Part of a small language model's weights.
Size: 15 layers, MLP 768 GeGLU, 10.4M parameters.
Architecture: rotary positions, biases, tied embeddings, normalized queries and keys.
MLP neurons of a small language model. Each row is named by its layer, matrix (gate and up: input weights) and neuron, and shows model dimensions 0-191. Each number is 128 + 32 x the weight over its row's rms, rounded and kept within 0 to 255. Numbers have three digits each. A neuron's up and down rows have the sign that makes its largest values positive.
A block is one neuron, or neurons of one layer that tend to fire together. After each block is what it responds to, as a language model described it from the Wikipedia text at the highest values.

L5.gate234:107161149163111166101147155111085146103124165105134146133089146161146104136133148077140169119135096101191060167133154146142135103150160068055089169086111217060101189134161121124170181111135162166175159101092082117157076120109161152155092098130110115117128110097086082163129095127102203128084160143121106136155092114099144103109152144130145095120134112186128124128111218137157087223122107138104118105050147151094150119194122121135105125141157129157120164161153139145120074130102177159138058157122141183124179120104110130092133161098140153178168100116183145133147142153118099099
L5.up234:116126146143094121148127068127145112151154148142129106103118117095133190108129109073066121115174114111094061145045131086199169102163120136135141134156058139127099122098117144086166213134157123119159069113126173086165162182154150114161121078212173124084095118131170110144132111149117120100106085133123124112114118079103118120117164102132102129117114075131095109111176123034059135184143073140104132138153181132163124112240143161098182097133128155134140156124155106105127149141090132077065085160122126114108113109106111120078126147161136152108124116127168087172095191116134144126
L5.gate334:101137155147101098154200164137094129132089084130095091156061116157133107107175072077150113089113162130109089153089139134148124113093108110142097169149063151094145142150134157116133186156122069074141127142140122122141137114120053121137171117143064158101143115130142138106116098195122187158171125081145104144067138150041167137167125095097172061126125121128185149125141143102116143130141187152149074122151112171150076145138145180093155141110122093116182150133184106123052123083100084215144090117163114132124150127124162126182167067112108130183134121119156152190119075132130106144
L5.up334:148075142097072150135081117152075165122152131175149135062149149093074130126120110178081175119103158119094131132083146096109173122116148133115122099113118051136169143135150155165219136111167182146131128108152092102166038187144144148147049136165165103120160125122140120094102152141106149159142141173075134104151062087112123129078125100110151084134125106186125053092135154127104077184101046097124164119133081134119088143139164170155148090108142121097086154140108092182167143105144172100152095126140110098137121100127065176093120151140102130121087119157126131121058109167095123140
L5.gate562:120117118088183150134137157153092109165170113147101161117161160122138073137166069116100103180125136114129136077200132122123159132177158037123139093141105175163168134150113121144157160150134141083109079120082092154155164060116096081135086118090041133150124176157108076118110139077133168127134120089145135168137112114156115169126111148098116091127167146163135134172103150081138124070112103171097075106115140105146181154130098171135123175113150140102155151121174139116184154116177216125108102072187115142201079110137099169183127053089138136165132110160150133152123119111115170168
L5.up562:139152129086180144136143164161121132157172119120177118109173094120078121186098155115191130133140130130183068118151117126130170165135202133097135133160138146100153124107115124144091148063117127126145133169135090102142114142154069133121137146136106178133222085113168101169130058125177126075148115139072070107113148130122130114149207128107084161120087178156155123129194156151125118093131157169141143106114105131102152152151153102147106064161129113174178146103137069126070173123144135085167067097140086097083102078065113160089125102104169189119124169107137097188085132128181172123
L5.gate589:143130179117171092117160080196142142166146127134076171122184108118094087090114107176108083134108112090191127168176138096148068141102156165132211136102112142141102128104162132113161086151204158162153129097160061096129142106145093149156106175096171083092076128100090097088113126166116130151208077136138102119173145130088124162095064148153142149133107147061126106124164134153097118098119116150073123135121110147088173115154082109151155059105134095096188139079130092159140132119126143094153156210124143152134169154115131143124129119117178185133161132160145194134145125093105074118
L5.up589:163112166126124173135173123136157207136121101094140117116104171155103104103166058098128144115183171135125178094157160180127116121117162149110135142086110062133119173180136113134104150216140139134117131135221117145149147159092092133110137141194097159116120102131130176100073139160161153131167116163099160102119059149129153133037142089099051110058143124112117109137154164160143090096099164093071138143184152159144119088155124124175171074111098164117179141144142142153117151073080137144060097146092109158147135154152191140120134116124127166117115132131144142135124060075124083112
Responds to: Light verbs before complements. Common light or change-of-state verbs right after a subject or auxiliary in narrative prose, awaiting a complement (became, came, been, went), plus the article a/A and some word fragments.

L9.gate41:188131110137118152178236107095103153096124118167098203105108090137197135119113081113117086145135119111156084156122182177120142095135168130117133186155105131176108095117109108104166132145099102100160168174163160175079101117130087133188093096120131155047152078061152142098177199131110160132054182130141104122159130096144144073120121147113091096111203087143181129134111059120114132099084164131117185091162142129143084083102163120098090075134117095132159148125102131154154122130122137124117163084168088142173124096101135100132117101128151093109113126129146107150139089154136095184
L9.up41:147147157126091162179096110099101148120105132111129174122088070091127076142075096220119100102085137158091173111072121084142082118132135130093112140111113171111177133202115122159098152079096110090136080132097125067133124143163115104142070193094098088072158114117161174201149171081169125173112134140095117163167121108116079087092130143045158085083114145157131108158104125108156149134162107101106157069114127160100142113103104146067109081166156145119139158132040084124116099136139093127154123107170114199175137125129097100149124167133129109116174170137147079158117092124140137133
L9.gate204:144139129122157121084109163123046139124182149170127090127184107116158098107081089095163127093138152105111153145104167155134154106150107116110133133099116139102081078109110098151146133136106186125209174137188118175114098091106133084121183134126145091152113127164083140146077152107141134219113154100146104075179058156133128143103149148158123098155156145117106137197131148182115095140151122097094107117078113152146122082151106095078067174153108137198116164125109138127142112172121187133140093115172071144207127123137099140122171058151182121178157124121094149066111080100140065125
L9.up204:143121177114145142137109131090152145105184119162126106145071128118109099060109156145103208080162104105066082115143153070094101082170082141111116117154095158155151117126119109105183149070198128116121185107136128148114147063132120107125115102083142108188133128107116076142166098165065125135099185114132163076102138117107129174128002110163196097094120085123069175121083099100144160109118160067088125138108128133111091124121102095106096171198123167150119127092136132088160114181175110118134116097118151185147117143136120100090138135113140077148145129162094119149109154118110141181
L9.gate375:104178088127122154134200101115144085129104178115153169102120063128139122104136114117099113188160126148142113115146178111148090105095129065132129154139157158175100084050133117120113164146111130119166118161129158177147132129143185017145136106124094119115156111140107145117100157164151096158064124139108110150119088087121137124146090159146098149206173153106146166195062155114101184133122160162094133051108101196091127093154076126115115077127171107115112172091104184168158113181092147139147105161165130162178124159148139124099102136108174123093148140124130171144132047178127136085
L9.up375:125125117098162162106086111090188128165146121120041136160164092120118049108076097165175120122189121136155141091071097136138095133164076135124155132129121174132121135103079126146202108166184150149210123089096158191103137116127136129139144082184112155071153116117056123140145140140086120174148130110149140135193110132130142169120173048101127160171131111141140173087169098121164135139092161111117148179069123063111092113087117099193177109157082100141105099171102102114143122167113111122169153102118124140097165117152123115080082061126141145151119116129111155083165117088097102114
L9.gate454:130127103140079156135120122131072160121099133219170142055111116136179128114108060089138151132073127135138133099056165111110165194101083075198125229148149134127127120100136093120133129115135096164177151164120135090135085161106138086118174124148134127100127095137165124162074125142108188186136129155122097123101139158136111142137096083141059121189137132116123139126153120132112126136131163140141137114119141052151145138149117166148147143137115106197121149079114130136117125095129111159162155097165108131156148185102130133103129082155160160156092152079158081088126097148255095159
L9.up454:138093113201144138141065149088129111177133088111178136083171094162135149125103074109136089089159140154092132111091132170110117135136157107126109119095191131156111082142135133197184114104103121144181081123152176159080150161111080137232096157119107088120185168109113103096129125090129180178081112070092157107138093118150156140120097181166156170119038130140078163075144127172103074106119111123119084167089140120069114136129128149161098158148185115104133149113137168168192103161160086142107096146125147176179128115130085087121124163154148097142135139133110081141090093153112105122
L9.gate491:144142116108177133126084081105102166148158141095099109167210114079155117044111108101114198144094074065105126117058164117150133130088116117177125145105090124149072079120143147108196095105119140170154150168127149169170108115106135072156134147127164161106176084108058139108135107108120144135129126075117117128220119150185124108109134118157106118145157097134146133152168096173135092105107133160147136090116065160141111150129082121138105115081157115145109145096123120147207110132124139149065130116204075166167142170104122100128160090170194151099112093168129140128155141175182123182
L9.up491:131137157080087101102042094202173118163178158122133143101148108039142110104146121146123115153069103099121177113077124077148103170116156073159175125184099125155089056107158134147125071110157159185135116161111118118108079130147158082125162155129194164085166144102111142110164074050172092098155101102070154110153136136154151142131134142158100152115150086097149114189148074160096113137151094188123105112152121109080076211169146156133102103075108109109104119178115116122125119122170107087095126122165104173119118171112127094136109119083162121079137139127137145110143152125085122145
L9.gate609:118148138166128128171120146093112121117112075151137082126127119118161124128123086139105119130162086171146091149093084089142136144080141144154142148057138170138136131110164153096170119159083116143097122129116139125078092173055121159164157172129160059183164096083124103115128131165055141158148167108133113097137103117145183140114106157120129103146087103122091129152110158182155207201107136122154119077173123147103133095175131130125086076140177109112077155145127126146120120154082091035203056136172051167152088111147132097093092090121100161133128085113073057150117134125173090128
L9.up609:143146126066122157065156146181134125133149134123132095077093092118102071119115120088141131158138166196128128120107126173134088116101135073148190193106153059152100156148115111114165143109066114085130146171180189141024066164141114107141125199121152127145116106075112165065107172172103099120108142143166135135115138141176089109129094139106056144164090121109139119099099153161134108111153115134088136138079112185126153164152118099121127147096161069159088158106123097144120122114092178108158112125133187108137114115201172111104091082197184152155150154081097097112103104133102120147
L9.gate676:135151159125126115153116081106078121187115084171126109149102090104154111119083105070167114151128150123119163128135174135129148160133145142169109159116126124132165133121137113164175113111139186112185108093184126079107124119107077095161141161108104047114125086124147148107082082176145152125126103075137188121161105119163082115114104120182103112140085122072102180160106196078153133132172136110069135166106096197118121109134125123164165155061112058126135114169139162143117186157111076080096029067138124113159108115152074076208168085148134164108169125128158131121095140127137155119
L9.up676:118156134153085105130073163163142130155137122107112170114224185121172098123099155132070180164139144102140062122169177106115167118092156129195118095127169121121092092095097175151144041070137116156172108082138096108124149102105149186159145128072167184083122103215097126103126082077126146093119108128136123174154090175103164123115100125193121159148112122088099084097115135148149104133090141174084120169157197121125128153113141146139060104096116095114112097094154150130109126147073105109145090139114132112143162101136125089110079080155186182152169124134104084152139156139153162119
L9.gate684:142112162150173036070167132110139166115130155122152157148156125175138098116102174107172117112152121001146198144115178158136076178147109141106123135148133093196118163124196088127132137104193128097194150181135157084144140111075153180122162089158177110097165122106083160132136090183149159151120091147117079089148051149166122125072172125107124064155174146143118135108130155122118093094159126171151168140155150161123135090123076124168161131138108113136089133107127121163157136167121132099069168098098150130114126080135138127081163082128168116137145129120128095161160125135097164153
L9.up684:160181097126120157127126127062168095092121141145089180102111064133120140056127132126112158139138113144129155148159100118133136127112074118194172128150082127143087068123129141098162110112101081109187166149176074126084164152149136105113132149139175169122139126158094179141139107180126089110144083133145137132170098149143108099084123124120115080106088131123103101135099154144186154145109140173160172104139097115106155110124084118121114172085117138120040122131104165079087128118223085131091080132146111161079110080087114077124121087161163125095203080128123158011132116131148071149
Responds to: Reference list punctuation. Punctuation, digits and dashes inside bibliography entries, filmographies and list items, e.g. closing "(2008)." , opening "(" before years, list-initial "-".

L8.gate151:105111178143159089111142076187134115126132126131191145124111149100189130118108104062131185110163124165143173137077128112103150102101115145079116146127087138160153127141161115141146105095077153103186106196071157098116109101126102137156083160179118098139120117179117093169085210150119179104073105122173119167103150085113102082135109166156146167094132120124152073176121131166140101095113215115107177136161109069142074103158138086118109119129173168128129117128118130090103075141092120068146173066133141154175092098081070124159139135145100123197127150115086157085171110185119137114
L8.up151:175122122155115071074137089147121127147135141163088154200106120118131180131195128160115160112121138125142146136112126129146187136133173148149085159108147168099087118103100090093147127103157128105154132113145134172139217170151095141146178096172096121112129118164095092136147171184103134155070111119131141116054190093131123115118137137168126114102103157150136072114126145122190093095120108063090122165102132136132111119098067081105177139141093111088175113118105135124104190142127131254141131117131122135090173204172186140156150059121124123147070166156121204143144115136175110143
L8.gate389:106118140115129104155135110136105139230143103090069075098109041170142110081119143128115108159125114162097092105067111154112100135180082086124140148083053111121139043126117130129162144151072213122159132158118112159165156137112122138182149106146103149128209092135150146181128115135134114140093133056146121157111074070140085134152180139137122085120121132117149062160119124184140145183159144094092105155118084104157115154067170107114165169134130121185150118088127147108090143168139105182207134111123111154106166189156128174164113101129110136147113149145145132109101160161165147112
L8.up389:128175177136180099167146124132053055121107198118109122159140208162144134099168137107151120147124106148142103111157053145114109118099148094108124109152100108043138119141108164154051111147131113134091096132121138135110143150145110144140182136107151112124174128128144113076132149120098152160168119097149166167090117161102102157156115147178163106084121126155194148088122133126066196111181164128099120148174138119142117116139107132065108151100124160118073126108139167101102082117106162139130078097190155167191119168070087103090120074161165190180180145111135181119138127088174177162
Responds to: Event verbs before date/agent. Past-tense verbs and participles, or their final word-piece, that introduce a date, place or agent in encyclopedic facts, e.g. founded, released, (born, -umed.

L5.gate192:070053169177083201122135132128086081113189170145094101111163166120145177116154167076209175093147112126117113139153189164097107172065094130107147125108130119137163133129125107092137208146126138111116089189080099082106160165112095148133131159118183159088114146122148096150144081116144133167165090142123086074139119140094130115154094129059061146165072151073133147113115157102177110104130146162108208155117136126122128114172163130180139097130120118176151133104142083121140102132151081108099125119109133080073068188171141132144130144149144110141131103097120135143157133151149208130
L5.up192:129129088122062129059162174103166110116168159125113083113142094164170146173153133100161132148094123129124073106144136142191116116094142153155134078092164174182128142121136134176130112148164093121124142112146128131205156123097151126114171072106113142147127155045104098081082115179143104141114145194118094097065110139140114145156077146165112135150149166149142174187145116095118106107205037168136111152127165167164122133121117095118121119159091122132102146180136063194125100134119172182127128138101136154087105088155135123047116116142098112152101117087078153148180084130148188067
L5.gate296:104116132169165149143132120129137158123189124113118168085164110129136093070089095087149173199120073176149154163087181129082097120149133127139180148177122094094151129107134125166162148111135079084197148133122160116174188125103125124178101176082160132039162105124129125136136114126118144151117154103125123124104090133184134129147141177199126137128156150157101122198191122067151094083146134113138083102108159129105133132117148159150142144100099153126104128157157034133126113113108163133085057134113065117113141116117128066190159102101134158135128105160167088036122086181171162123
L5.up296:162082155171109174155082143106125107105118115152031212078158187093121116142105150146111162086114156099125162120091188124060067162110119125084167167114093145140149121146115172091118167127142114111140185149165157108114149153127131131122158136163153099119126114107142130141164145170156087156146190129130144149146156105176086150145104121114092145132112135134167155142219134114095110031148125133174120196100176165123094130150176089161087108139045086128159121179122104154098094151113077096098102069088161112059103162157165099155145116127134130112116099087140119086125088154130128151
L5.gate409:139120164126138110140180131166065227108145135094152127082164174138159102119121161113112173112117108144139123160117155098114125125175153069179137149144146173122114125153137092098074078177111157052160079128113163121140116121122103120077140119101184130166133094179134108158151135136173136111174205132155111127121143103112114139090169081128077089101153115144176102138144108116184054096102087102122199196151189142202123110149084154111186146125077185131145171134132135112172104139131128100120109166164174149114089146150154149138181055176066129124173138111146132111112126141138110171
L5.up409:075137072107161111108061148164199107163218091149189099047087113140176143168152111144108163161155147201131154177175132133090081077125163086146118101148081150141151121156135082084150092189043101152139081191160146095116100113129103165148136130117126147129111144088177134129176113109143142135172133185120100110145155155121124087135130130135101060151147096178142129114140090098125139141106150095140142145126073180121144179148143169130126128072198147099144140158131134137136100151115133116158150090135122114109172098078153109088128126140135144038091168135108188144115106146099118158
L5.gate697:088124186109129090145135106080096100201106066128120077093146107162148098145111158121077147157154090104130207178165040114160112119149152089091106131056166172108113133093138137180170067098154158136193104128146150120163130159088169123144152122082154149092101154152076096104094136146205132163135131093140094149126077120091169100142129164172133164147156136119135122145080115119134188104144094149079167198127166171119114095137092166112108178062101127109128132114084135081089120180045146126117124134154212151092146127122158106129171103124140146130133123135137151124112128105137172117
L5.up697:103122139116143182124087127150143090172184159084193125148116135164105141177126093185107136168100162170143131091101105137153124198119185140179126129104135133170158125047120162133184124151134121116145094189162101159096149114126133103171157181120139095152144135127149136204110128108138151125200121174170143169103087188108143106099157113106110112137072129112159077164181069089202117102127190117098153154145186144143164130114179109166143163132113141085121116118117097137144143150121119153139110107067115103156121087117179063090137074165147115176080106075144077058130129176127145120
Responds to: Word and year completions. Final digit of four-digit years after "in" or "since" (201-3, 181-9), plus final pieces of predictable words like York, book, settings.

L9.gate106:129172095158108108133110100127103164164128135194161195101096125085162142154137098170134090064128161130110153125148145088063107100164104129130060151087111142073108169149113114150120137091089190102127136178102089175184154173074131150144121175156175151106133130198141093194145137098141112149105119133086121124149132167082123130057197162102088144119079165100130161139161142165118136163146123176099149048148073155117135131096130081112117086090059104103129140109124113113094097121135107184185137160083143139125158126167108159124132142102083138180144119154094126181174055161146102133
L9.up106:153095167138165066129179124135132070110180094173135151159144141173097112159159111164092097189126122163151077143116066129113123192127135128154106139126108107097201137127118127139104158233154108165085127082114134144101115173068114096147070058109098183084145139147110124057076152165083105127112141138111115131118136160137083104147119123149143181166138166148098068126078171151114118133182100115075096147132111111114155173118090113150171125157136154142156109127157067160118160181087133194076084071106187165104140119091142171125130132140156148127118190147173104114129149131159124143
L9.gate188:045104172152084065127157123104118113207071090089126124188122118138154144204123111062140130101148151139180134127079150139093123102143129126097085164086182170093164136077123160173127163127117177142134147178097116151102144143154128153090110125098109123172145126133108156101120120116169119186074123073146108127116195141140180101152113135131129146161123172155093109140101127121157107106113145180130123135089046197146112156165116141152137117059174099098170113091121095099104087135124153119145057170128128187129070139067148131142124141115040129156164152183145130078113111130164158116
L9.up188:163197090082111123130140139104112140143156123164154184172137144134080152104144135057132134086109153114205085109088079124111132069108121142141128115068103142105133130100138120136152148125067136113124124153074150150121155146113076132092034146056127144178147129127123144098065179123141129173085116158057120145139148129068158138104100098122144153188108154109162088127148143133113088108170164152122132153070061136102063124093120129145096085112154091136149103116132102065101127093147165175165157174123158083138017102117140093101148153115112164166080110167156116090116157121104160162
L9.gate388:068137157100140161165100114139167121128159140152151124104078114126095153147175107105141083144185107105196084104096102132149138099169117136097184191130130113131163166048167087160141135177144141122141049141078104147156119118151119099138147143093065122168190064173153079169044182083144165123077148150120111130116145101133141127107158103097120086145141161056138150114095164131160148117106131110114121099077150096118200123115128083125151087116145122139185193145106048110107098068160140088097109131126124129131069170102111137124110192132099121132155148089155128147095109070143087122
L9.up388:111112166137117128133150071100184149143175108122091177141162116126130103118238134147114147075149127084122120110145155157120142093148175154143087150072176121129164182106098108137194146126113145154062123067144151070160107168145131111112080099124083116169045107131131127087141143088187114191082087157192149092124125070158105139132093134072106105150084095137113164082113131140166110198119091100139150125086125225103105124138181158176140138130121081131140141103068112139121177136140114138142127157125134191135132109111147133180133170149088188120128114139140102173154113125158151083
L9.gate414:140129165175112107099089071084163104184152126134116128137127144084142118117144108094159153119126077102171132161111137175097082090196107178146109124076156173067155100066121098187172142166088140117148115157112172204143158147168102152134078085111095138147101064141090119141132133072140074220134133089140108161117177133144152153082123080081091134137142128133137109160033158139163114066132135104119138143119063189161103124107095075149123161141151121114136068133088085087085084164130129119151101181096129169073090130106128091116131129154077111172120147129136111131108147137161120132
L9.up414:157143111131148140122093065045121125123075117141105112181198130142149139153142142122136132089087142092134129121147165111116096081082138161132182157118140150098109127130095147139130096090130226059130174082142121171151081105149148196090169177124158117184127086131111141104123113089149114154108084161094110102158107180096136129096097146065085161114086140124109136164124104184134188101159108136137171159102080173127138093119143061133127055094169107111085136052098178168106101175100125077162147128099105096088137105123150104111148184133058132075135093160103090121104119105126135148
L9.gate462:080155165136130094151198138167143110098115130124132148123130134108121107133077117106058100073109107160089103119116156159183137144127142131093150133123081136080129156159081080096161161136199168104145105158167098181125171145114119133197141091138087089088168097185165061131149195176175169110126096080094083162119136099144116082137120149122145153120155137132082143100130134151137135068118185086112127099159131119107154111150068154153224076143112103068132113140185115156124118143155073141180110079102106171197134144167122137109150100216156152122132120094144082142102138117136151158
L9.up462:108160180088160139054137078110104120091095138147182119138140074169135157098139102099147083120100122153137122165119160107132120113101087112053059170119109120111140072143123130115108136142099146126117096124128079139116105091100110218087173103136163090136139115209138082117089187129122162053122141114126130104079102041103127066137142138144121142123098139124192111149106192183074159125146113101088145094137144150086144107161046085120133127095132084139153167109134123125079075114144149115157148141161142163119151161088127177121150162112113120175160117160137112093153108082185066183
L9.gate598:111183185137135136118070185120147121108093139169073140126082128102107101171082089159108146115156145128157156136122154163077108034116086083096127090131147194105147118140132075124082100104092145132157097134121146099207086080105112138127189084081099102136179164192097149130118107094060120120147153106080061123126122054088131074092100176133096106086139139099129139119127164129089106161112205128166112123163089137143117155122126082060085113150157079151093101143162125136082148126139129100165072142106119092160168154138157102120137145177155115126114094113128158100090091110095110083
L9.up598:118140142144147147102169162150140109124098091100115084160095115129120144123145062109119076133127156139151097143116097155098120138085112127151172176135077161146112197116103110069185147188064133124081108126111074160130156136102094136095185118162099143194132118182164166123127137188088128144081165136127193146124186123123091124103170115097157116091166164095141077143135126167150067133156191174162111141173169148102153062172099143109138129159116114128143123092183141070126117143129185113157142090156081119146154104152084154210105121032124135160096082107173118094149090083149138150
L9.gate645:116125201134182095116117129165127141123102151117088154161125133162137137177069186144143113124121140093168164114120136103111089068142093101132204164109151150123163105110123103172183151136168106095130102169120135210120145150166079133154127105091047155179149177127141146150165143171133181128130114107148096171095214148102085077198073179159142126144109131184153135121168117139119087133171159090124089131087148142121083165149151149096124100093122151103140029133182154110081118166158121174121136076099130147110105166115162115121128098161112159176100125166133147134114117167158064090
L9.up645:176173128118158170114160139151070091109157145136165105137067124161138174120155111149137147113140144125137130193128128089096182104073106154109078191117075150143087174083147065103111087129139140106126071097182138170167149125144090120104106178188103116082142093188136118158125118133108149187093068110170058151123128086169102090113119200133130166133080158136134070138153139177177177127120150107131088060135138134180071120151130097083119101153114099124160162091149120123098127133070111111185133067162126166186117123112146135143124093119108136124125070113164071126161131065149121159
L9.gate706:095168165065127071126152134167182123075175125134143109153119101198106132122140123129130150154152180137143103146128135143149108123143128116105129172084118185125106137130165123170086206177131131096140127215191134098119147124155061154155168151088080162161138078140126128150125173160161159086079113130145106160085142134113166151155111110108120142142151143180159134136075119151103143143154136057129132128109099115120081169085105130083104178088071144058174104126148168121187092136188156084109155146086145114066119121072142107116058147170094125181149142142195094114121155103117066148
L9.up706:129093074129127127117213143136115134130131172161154127108105135191118116156144132156187078128106104191111127125093132179138133125128094099059102179145097123103122090153157122118129172167140141137125108132125159099182159172112100118117201119148052107139098139146136112163132137179173159084133106141143117146092155164065129177107197103149051104071124128110178114152133157129126160216135164067190118126104219156112127120148077153107152069128123162138159138144147123104113135063124099142136155130112117102169143112146115110136124082120116126152136211100162166198139046113129119101
Responds to: Main verb after subject. Main verbs right after their subject or an auxiliary (was, were, are), mostly past participles like taken, formed, founded, given.